Part of a small language model's weights.
Training: a variant of Adam for these matrices, 7172 steps.
MLP neurons of a small language model. Each row is named by its layer, matrix (up: input weights) and neuron, and shows model dimensions 0-255. Each number is 128 + 24 x the weight over its row's rms, rounded and kept within 0 to 255. Numbers have three digits each.
After each neuron's rows, "fires on" lists the tokens most often at its 100 highest values on Wikipedia text that the model never trained on. A number after a token or word is its count.

L5.up743:127096098141112120110139150122147132135117107121150091170133147126134132151117082150141131147135158191111140077129099104129122120140135108134112130158133144125115127151155103145126091170158161130144105097133132142127121170127133086138127130121120123090130129118132128090175069121150132082104115142166118116122124136132133119091150159135154065086118118164096085093142126123121142135104126102112193133127130117073127087163126171106150132145111135097128114143090113106111130136113121111129159120109141099122105094146142131125117097170165161111202108160099155134130152083129082159161131138136115122128136107135113099122118144130142117117137111123144110133110192149184112148161092116118129142160133120120111142178158127105160162132107155111140125147151094127167133096129150
fires on: " un" 18, " 6" 14, " 1" 5, " Un" 5, " both" 5, "at" 4

L4.up748:143113132105088112112086167115144162125141131151102095160114163158107122136143129168173117108158165161160136080122131087109103129109153161135148138120155104091116123122127116096117128141123123100154110172153097105140115092138079098113141171132076167128176100161172167138144143128099129104156130143136117110093144116139116162116143156139112167127145134113144119114143110117141098126128153135119151135138151112133138129119149157136115149158157104168159115152150131145141169140127120118113159160133086129061119106164093117114113121157114115153170122170143133117098151152163156105136131177121125088093179145085146140101099164125119116122141135154136135120144116130113158122122150099114114108158140141080122106147116113109130127133125127060092157141155121165154111111144134
fires on: "-" 26, " Ad" 14, " Ind" 9, "Pre" 7, "re" 6

L4.up74:127138147126137121113107144110090175134122137157135150115176084136112110140137162115170104109097107118142144146121146109073149151093099160109127128147150121123157143119122089138116149136149152113117106125116149129153154128079100130140113134114098149156084109139157128163117147120085157112111163152105126110173140109178144160115134118120073157129124111141124101150131127125102105139077138171096157122129154117125126117119145141124119154154085115134127144130154119128114143131140100105107131116091142096158188105153119110143131175128085086128112119140179161149135096153096122142134127129123125081150166140119132169112134158100123107140104155150157162109135100081167102085125126107197096104150109176087092093117141133084077117161144145122123103101090125176140098134139072
fires on: " pre" 20, " cons" 13, "Pre" 10, " te" 10, "-" 10

L5.up373:120103120139121187161124101094128128135093108084081079094122159152122106127133136167118116121140115179108147140157120124122112138105116136129126136142099145132110124113106130149141077156124172140143128108156170092097151093126142111123152151147102144118115118127095120100151106076132109125119092130124095127137113135144143117104135147111132109158147143064146061091131125137150148161144136113113100124078152134119136115137139128132139101111169114133181124096131133128111105099095114132146111127152120155115102141149128151197117144147167147104161143176153155111135165161132093123143130108167101126118115140169123112116150131130110126143184115131137117088112141155194116121170125102119118153143095120132142104114115108123115125169120172111113157119131137165137113138120137
fires on: "e" 24, " 1" 17, " 15" 10, ":" 8, "qu" 5

L5.up314:115120092077126152105122107102129146140113181138085089103128115152146144110144075172142124147117106150154120114134096111128117116117152116163092127144131094102138097110138170170105092152127107118193102121136179144152142135114107118138147121144137112117144127123102110139146117116130070145159121089143177120079120128144121109083129139116138122109124108143119158120089096103162150149115110143137151133092089110129164109123122153128111153123082070150100128146150133172124165111084135102157142088143144108128130125153120131163115137133151133138164120169141153120110153060132120133152143130090135100118137135097064123103144160140137122156112087103137100087061162144124121157113106130100147168106140131130121114167150152136126100165141158099166126163119102119131097120125137
fires on: "," 56, ";" 5

L5.up1097:122104151119127168169145121126156161127168143136136139126119130141101134135123126120140097094109133110144169138098131145108110093122173125133144143122125121123098120140122167111122113124166112107139121149107116146122167127131134110099134165147118106100095152079120119137174079126113102124122092138130132122138074122181159117137159168155156083143073141099111130120125158107138118120144099145131122107131153184076125161123141151108165182160102094129153142171117091113081158119098115090140099101130096118148123148146089081081116139089128098162137111189124154106120145124120123119169122116166101143140092102072134157145143171103103108130144157133137121101157177124165115152189131126121134123092114103099134133100123095131127142116082134154139130119123085139098116102108125
fires on: "." 38, "ti" 16, "ed" 5, "bil" 4, " a" 4

L4.up923:124084096139120140088155167096121127089181127120163126102119158146108101138118145103146145129113091135177134150105148122129105142141107150138152127126138125122163129145067122128094112108099125110111126127132112130097181123144132072110139128120126106101069138111147111132152151121117109133119113133105098115129075152157140132122146161125105131146145154086116160113140154139184124105181167149150099129128098101089110145126130151144110134142164082105139126153138113112100140122155131174130165100172094122126110119114102152125171135148127119157116120145179155132145122122109111149160133109099129095157181101136141129107090127114145150139110111153093114103135136134166136134108157073134104070158115119141128094112091086133161156190140137119145156110114160143152063126111108
fires on: " on" 21, ":" 13, " from" 8, " for" 6, "32" 6

L5.up765:146100086142163086171099091100166128132124151145138069136150121113154063098150124130117105143151076166100132134098123114131142140090128152116112121147103138100115128086128097152121123157133121130154136119122131098113133174113140166143129116151095114112105191107137126114137134141138139104145114074158142132108118144169102170100162134098177133109128147104150158123159144101113144153114102109154083130134115131082134119151152128144153134115112078136203122129114157139081098101080090145156102077140127152141140135142095139129119104130114130100157127115106156127097103074098104147159125110115167113163099102148149141152110158131097142149159090113165141109115143120171094182119132139154142137146115129082155102139090164101131138126117155104101152140110176190167112133138113
fires on: " that" 27, "le" 7, " s" 7, "e" 6, ":" 6, " this" 4

L4.up301:112127079143109127142112130122140163157153153136138113160153081134127108087157105115164107139141137116091132091133108149145141103136178153123118127150115112116136124088110133088116113152145180092172119120114157161064168120108137136143104129138143166142115129087134157149138140148110143115124066135128170122122129148120115145111126130120123129095130134138177124113100122083119192129094112098112104133126112139088090139087090075115121137111120132149142144122096122128122092133104130153084077170118124106101126144182130078131130111151152143152107150116152169140154140161142130128129132117102150099119105094128133118114085116105108105116161132121130128108150159112134115134116107134157126115110119139143193091135134101122131151130105170162126096136099135134104087126119098
fires on: " that" 14, "C" 14, " Beth" 10, " this" 8, " each" 5

L4.up51:125100102172113155105116128123171167115118160126150094138129171107118128103147149129151156090156132126128140125115129149136124155178143137133090153162130118114134096148166130162100133134101176096111100129167084110063152077117135117093133136148144164121146142125140132159130157086146139097106148131129135121127118134184057132090121116139112109085130117125119108111133092089182114136162127138144106114123126103107109100140108102114161101160143115101123116135118144092127105096126117136161131144128068185145122160151102133136099121135162097137135131117147143104105152139167152104154112172097141130136158092100100112129075148128147088117142108172140156076104139114150130162158171128132093068102127128127152117080104133115111106161097137102119130132143085121142092173142138
fires on: "000" 16, " for" 15, "t" 10, ":" 8, "mi" 7, "m" 6